Part of a small language model's weights: width 768.
MLP neurons of a small language model. Each row is named by its layer, matrix (gate and up: input weights; down: output weights) and neuron, and shows model dimensions 368-495. Each number is 50 + 10 x the weight over its row's rms, rounded and kept within 0 to 99. A neuron's up and down rows have the sign that makes its largest values positive.
After each neuron's rows, "fires after" lists the tokens most often just before its 100 highest values on Wikipedia text that the model never trained on.

L4.gate2865:45 56 54 54 51 47 40 58 50 53 64 64 43 61 45 41 45 49 61 41 37 56 46 57 57 43 38 43 45 41 58 62 46 51 64 61 46 56 48 54 44 46 55 51 32 47 46 35 58 51 68 46 61 53 49 47 45 58 53 51 46 66 65 62 39 28 41 39 38 65 58 65 22 61 44 42 43 48 48 28 46 48 44 47 48 58 51 77 63 54 56 59 38 54 47 52 74 58 47 39 53 53 56 57 44 41 40 30 49 48 28 48 66 20 64 66 70 36 51 38 53 59 40 51 48 46 49 45
L4.up2865:35 56 47 55 27 47 36 34 56 53 48 54 57 54 58 35 55 68 50 51 58 49 53 47 46 73 60 31 55 47 58 46 51 50 55 55 38 39 57 57 69 54 46 39 41 42 59 29 55 44 69 67 56 62 34 34 50 56 42 43 67 45 54 28 62 51 63 48 58 68 41 34 45 51 42 54 57 47 67 50 43 48 45 64 51 61 39 53 38 47 51 55 52 52 74 46 61 52 66 44 39 55 52 46 59 58 45 50 41 55 64 57 69 38 33 54 32 58 50 51 68 54 43 39 52 50 46 40
L4.down2865:45 41 43 60 37 67 52 38 46 45 47 46 39 47 55 66 38 49 45 56 30 34 44 64 64 58 54 54 50 54 54 39 50 66 49 54 64 50 50 68 64 35 30 50 62 52 50 32 54 42 60 52 41 62 63 44 29 54 60 38 60 52 61 49 43 49 38 31 50 52 50 41 69 60 48 51 48 24 39 59 48 55 30 67 43 52 42 42 45 41 32 48 37 52 50 53 54 54 41 34 49 49 64 52 43 56 53 50 35 49 44 43 49 37 61 40 75 37 39 53 51 38 34 56 51 41 50 40
fires after: " |", " October", " W", " April"

L4.gate1637:41 65 59 68 62 68 40 56 67 42 53 49 63 61 35 53 36 44 48 70 48 38 43 46 61 53 31 52 36 52 55 56 48 22 58 41 65 42 83 63 42 42 46 47 51 69 57 55 45 49 56 67 61 48 56 49 49 67 64 67 68 60 62 55 68 51 54 39 44 63 40 61 62 67 71 57 48 18 46 60 45 70 27 55 52 48 55 57 54 45 37 50 53 64 47 57 50 38 47 33 51 58 42 50 41 69 50 63 54 58 58 54 59 47 37 55 52 47 54 54 45 38 54 52 42 42 57 49
L4.up1637:55 83 22 53 62 54 45 52 47 61 59 53 57 73 55 38 64 51 42 41 41 62 51 56 47 41 26 36 11 58 54 63 60 57 55 62 65 47 55 55 56 48 59 51 28 62 52 46 53 38 64 59 63 51 61 31 48 63 53 59 52 67 51 40 50 72 42 40 35 35 46 66 48 40 69 54 46 51 36 65 40 38 35 53 54 44 45 45 38 52 41 40 51 48 56 42 47 61 52 53 54 41 28 38 53 46 62 30 61 65 64 56 45 24 44 57 65 53 61 35 41 42 69 46 53 43 42 57
L4.down1637:46 63 46 58 62 55 47 52 62 61 56 65 59 49 35 45 55 61 65 68 44 50 63 60 49 42 44 59 40 36 48 45 44 55 64 50 50 45 37 58 64 69 50 49 36 57 37 63 51 40 49 49 43 64 39 47 32 45 47 37 53 60 60 31 52 47 38 53 52 33 55 50 50 49 37 39 41 53 34 49 60 58 42 47 50 49 45 49 54 55 48 49 57 67 56 57 44 44 43 48 51 49 50 38 56 54 51 41 50 35 47 76 55 38 59 71 67 50 56 51 48 59 48 43 50 38 52 31
fires after: " to", " and", "\n"

L4.gate1677:60 65 70 56 47 44 44 45 58 52 48 46 53 46 51 44 46 54 46 54 47 30 36 55 54 26 46 62 51 32 59 65 54 48 29 54 67 45 47 46 54 43 43 35 46 59 69 49 66 50 38 64 30 39 35 44 57 56 45 41 49 40 63 43 59 36 42 51 59 46 40 55 52 67 46 51 29 60 46 42 37 61 44 37 55 52 50 55 33 54 48 51 56 57 39 62 57 48 37 48 21 41 27 57 42 42 61 56 64 59 62 58 47 57 65 41 46 36 52 56 37 46 46 61 52 33 61 32
L4.up1677:48 43 46 71 48 64 51 49 52 68 66 59 47 43 71 48 27 57 44 33 48 31 57 60 39 65 71 46 44 39 40 55 51 57 74 45 47 37 54 54 52 36 63 46 27 52 45 54 41 65 59 69 51 48 49 45 47 66 25 57 42 45 39 36 40 38 50 37 52 56 57 49 33 36 42 60 48 33 51 38 58 49 58 47 52 48 70 51 51 42 55 80 35 68 57 43 30 59 52 57 67 54 55 58 41 40 51 34 36 52 51 57 72 50 51 49 57 43 60 72 72 57 57 44 63 61 47 45
L4.down1677:48 59 64 38 57 59 62 46 49 64 63 49 30 35 54 46 49 56 56 55 23 26 67 51 28 51 43 64 43 50 75 43 40 77 57 53 52 66 59 53 33 64 55 49 43 48 58 43 52 49 53 45 53 63 57 55 46 51 58 55 68 52 60 59 43 41 56 44 54 53 61 40 56 55 61 56 43 68 62 54 52 67 47 44 30 38 48 71 55 60 36 55 41 42 48 50 42 49 37 52 50 51 58 61 65 64 54 49 39 52 62 42 43 48 46 52 47 46 60 51 47 53 52 39 53 54 51 28
fires after: " the", " a", "=", "\n", " an", "The"

L4.gate704:49 54 51 63 49 62 50 61 56 45 53 50 51 52 51 25 56 67 50 59 56 46 40 49 22 39 65 40 63 50 43 64 55 41 52 59 48 53 53 30 61 51 63 53 49 58 50 37 44 51 56 79 37 60 46 33 47 63 61 56 54 47 54 39 50 45 33 31 62 54 46 44 52 58 63 76 53 36 45 63 52 61 34 35 52 71 57 59 52 46 48 34 54 63 58 48 50 45 40 29 57 45 49 52 29 39 46 45 61 60 53 41 54 57 38 59 52 67 44 44 58 61 69 29 54 45 53 43
L4.up704:53 44 55 32 55 31 34 64 60 48 60 61 56 60 47 42 55 47 59 58 38 63 49 63 66 56 62 63 46 54 43 56 54 46 26 63 41 51 76 48 37 48 51 47 57 45 43 63 39 52 56 51 53 37 44 27 69 43 54 51 51 31 53 69 45 45 57 54 60 57 28 46 52 48 59 45 61 50 53 54 61 51 40 65 49 59 54 36 33 43 40 39 36 41 63 53 41 31 36 53 44 47 66 52 43 50 50 39 40 26 61 62 49 53 28 43 56 61 52 47 60 44 52 47 54 46 52 55
L4.down704:65 48 57 53 59 43 40 57 75 56 45 47 57 47 48 41 54 46 55 43 35 54 42 63 64 50 39 63 55 57 45 57 52 37 33 44 70 48 50 58 46 45 43 46 45 30 41 64 60 48 56 64 65 36 39 33 45 49 40 28 68 59 51 70 50 45 59 62 38 55 48 61 47 57 51 62 40 60 60 48 62 45 59 55 77 50 39 39 39 48 52 51 45 52 62 35 46 58 44 48 42 57 45 49 67 50 57 49 54 35 57 52 52 56 65 68 41 50 38 59 48 42 55 53 72 59 48 46
fires after: " |", " Suzuki"

L4.gate3047:54 79 52 54 38 45 50 64 32 50 51 48 55 53 42 51 48 45 32 59 48 45 46 61 54 47 36 48 54 69 61 60 61 47 52 29 56 49 56 59 75 43 63 71 61 53 52 29 57 62 50 70 24 59 54 51 52 46 43 49 53 34 45 61 51 58 60 73 56 42 50 59 49 62 41 72 47 41 56 57 54 50 35 44 47 57 43 61 47 49 38 62 47 65 73 69 60 66 34 50 58 56 56 35 53 48 54 65 41 60 42 55 37 54 56 49 49 59 47 63 48 47 36 44 51 42 52 49
L4.up3047:40 46 58 53 54 59 49 60 59 40 63 46 58 27 53 56 45 57 55 38 45 37 47 69 48 52 45 53 58 40 47 37 43 49 54 60 51 60 49 55 51 45 62 51 42 57 53 64 45 50 40 37 35 55 56 46 41 44 66 50 45 54 45 48 61 37 48 44 64 44 42 50 45 60 61 38 43 37 48 47 43 54 51 65 36 37 67 43 45 60 54 42 47 46 45 46 53 49 46 47 54 56 47 39 44 43 63 59 55 77 51 19 51 49 62 49 35 39 44 39 44 51 55 51 59 45 66 58
L4.down3047:58 49 51 60 50 30 50 48 42 58 27 46 47 42 63 38 50 45 42 46 71 49 45 53 61 48 58 43 70 49 45 66 43 49 41 53 32 38 75 56 55 50 53 63 51 68 49 50 64 58 41 39 40 55 53 59 79 72 52 73 54 39 49 56 70 48 59 49 67 30 59 57 57 43 50 62 48 47 58 54 57 39 38 51 53 59 46 47 45 49 43 55 28 56 44 56 49 48 44 22 50 51 34 59 60 39 48 68 47 44 41 52 64 48 54 31 54 45 46 68 37 51 42 64 28 54 64 58
fires after: "-", " Liga", " IV", " |"

L4.gate2609:53 38 57 35 39 54 39 77 44 53 42 58 40 32 28 36 46 46 50 49 45 44 51 40 59 61 65 49 65 40 62 41 56 40 45 47 50 47 49 52 54 43 37 48 41 56 53 31 39 35 37 35 55 54 64 51 35 48 45 64 61 47 30 63 53 32 47 61 49 40 50 27 42 52 34 54 50 53 44 46 51 46 46 41 55 38 49 46 30 44 40 46 53 50 45 43 62 27 60 57 43 50 73 44 42 55 42 51 54 68 42 72 49 69 28 58 42 34 47 64 47 40 34 42 57 56 50 34
L4.up2609:51 58 61 45 31 49 42 36 39 42 59 51 49 38 52 45 43 47 53 45 45 45 45 35 51 54 52 45 38 53 40 75 39 67 33 47 49 52 60 42 54 36 33 42 44 34 44 57 56 37 70 45 48 65 58 42 59 64 52 47 63 60 60 46 37 64 43 42 52 57 51 51 47 35 45 50 52 55 45 46 43 33 47 50 59 28 38 62 60 45 55 61 47 55 45 44 50 54 51 45 52 59 49 47 53 45 53 44 64 53 45 31 38 52 26 50 58 63 49 64 55 53 50 63 52 48 30 61
L4.down2609:62 56 53 58 49 53 50 38 59 58 44 60 60 60 59 55 57 49 69 60 49 39 43 54 58 45 29 60 49 48 44 56 51 47 30 43 52 49 45 63 55 68 52 58 52 56 31 46 48 46 62 47 54 52 60 69 46 55 37 47 51 62 58 56 60 28 46 69 58 39 48 69 52 50 56 55 38 50 47 42 39 41 53 48 35 34 51 61 58 65 42 37 53 51 57 45 48 48 56 60 42 50 58 41 62 53 39 46 32 61 46 40 55 42 48 36 47 53 42 44 65 59 36 27 52 55 53 65
fires after: " |", " M", "|", " 7", " F", " 3"

L4.gate51:56 44 58 52 39 47 38 76 40 47 45 47 23 48 37 48 42 62 45 77 50 44 55 44 47 56 55 48 37 50 57 57 55 49 39 51 66 55 53 48 50 65 68 49 43 48 41 43 45 31 45 52 38 41 44 59 45 36 64 60 44 54 50 56 46 55 48 37 48 33 60 47 54 48 45 54 26 56 65 50 57 66 49 55 31 58 51 57 52 44 41 66 64 65 42 59 59 51 49 72 51 49 55 43 48 66 52 37 60 74 52 44 48 45 45 46 60 43 36 38 40 38 66 49 57 54 68 37
L4.up51:55 48 42 38 32 50 47 66 46 50 33 42 41 49 37 35 44 47 66 44 53 38 48 41 46 46 41 50 47 42 58 45 49 44 43 72 65 38 54 47 57 44 34 67 38 42 38 50 43 40 56 64 35 51 48 57 54 26 63 45 36 37 51 43 39 58 46 00 55 38 39 63 38 49 63 66 36 55 69 55 46 42 56 50 68 49 28 66 31 43 32 56 50 54 35 56 54 40 56 52 39 47 49 52 42 56 56 46 66 61 43 19 47 39 52 46 60 58 59 42 46 53 58 39 61 64 47 33
L4.down51:54 54 47 45 61 57 50 24 47 54 58 49 68 40 50 70 47 60 44 57 42 67 44 57 62 46 54 55 56 52 42 52 50 38 52 46 37 45 54 64 46 38 58 53 55 60 52 59 55 58 54 37 79 47 50 51 41 79 43 41 84 62 54 59 62 43 52 90 44 60 54 51 51 42 37 40 67 62 40 45 73 39 46 57 35 49 53 48 40 59 53 27 51 40 61 40 43 45 50 23 58 57 46 47 45 46 47 56 39 39 52 59 59 45 49 54 34 51 48 46 48 65 52 56 52 52 34 70
fires after: " |", "\n", " KSA"

L4.gate2532:39 66 52 57 57 42 40 39 25 38 58 54 46 58 49 41 46 55 59 88 56 60 43 57 44 61 38 40 56 40 37 58 49 42 51 50 56 47 61 60 68 39 45 51 47 53 39 54 53 49 50 45 42 47 44 41 56 69 32 50 59 41 46 57 53 47 43 68 33 68 50 54 53 47 29 53 35 35 45 58 54 50 48 51 61 54 59 56 43 42 53 58 66 55 46 47 59 60 46 66 50 48 41 43 65 67 56 60 38 52 50 53 44 50 36 36 39 45 33 45 44 49 50 38 37 51 33 52
L4.up2532:60 43 49 65 30 36 43 43 55 48 61 60 32 46 48 59 54 45 60 46 53 58 49 45 49 65 39 49 32 42 41 44 47 37 62 33 47 47 43 43 81 57 50 68 53 52 52 42 58 40 60 57 54 44 53 47 56 35 37 60 39 47 53 50 53 47 32 55 38 32 44 53 50 35 56 50 50 50 69 36 59 42 48 50 50 46 54 60 57 42 61 51 61 54 65 57 49 49 54 57 39 57 51 42 50 53 57 34 36 47 44 53 53 65 59 60 48 54 43 49 45 44 57 50 58 63 51 51
L4.down2532:41 39 46 47 56 40 48 49 44 45 52 37 45 50 52 49 58 64 36 52 48 67 78 45 50 51 49 57 26 50 60 46 49 57 56 53 56 49 49 58 45 52 32 57 38 50 40 34 49 63 38 38 58 67 50 44 45 65 54 52 55 51 52 58 45 52 65 50 58 63 43 48 39 50 64 31 64 54 46 51 31 54 61 55 47 41 56 46 31 53 34 52 46 56 47 27 53 44 34 56 42 58 52 46 69 48 47 63 58 41 50 51 51 47 32 46 50 51 51 59 55 32 29 41 55 57 48 60
fires after: " a", " the", "|", " A"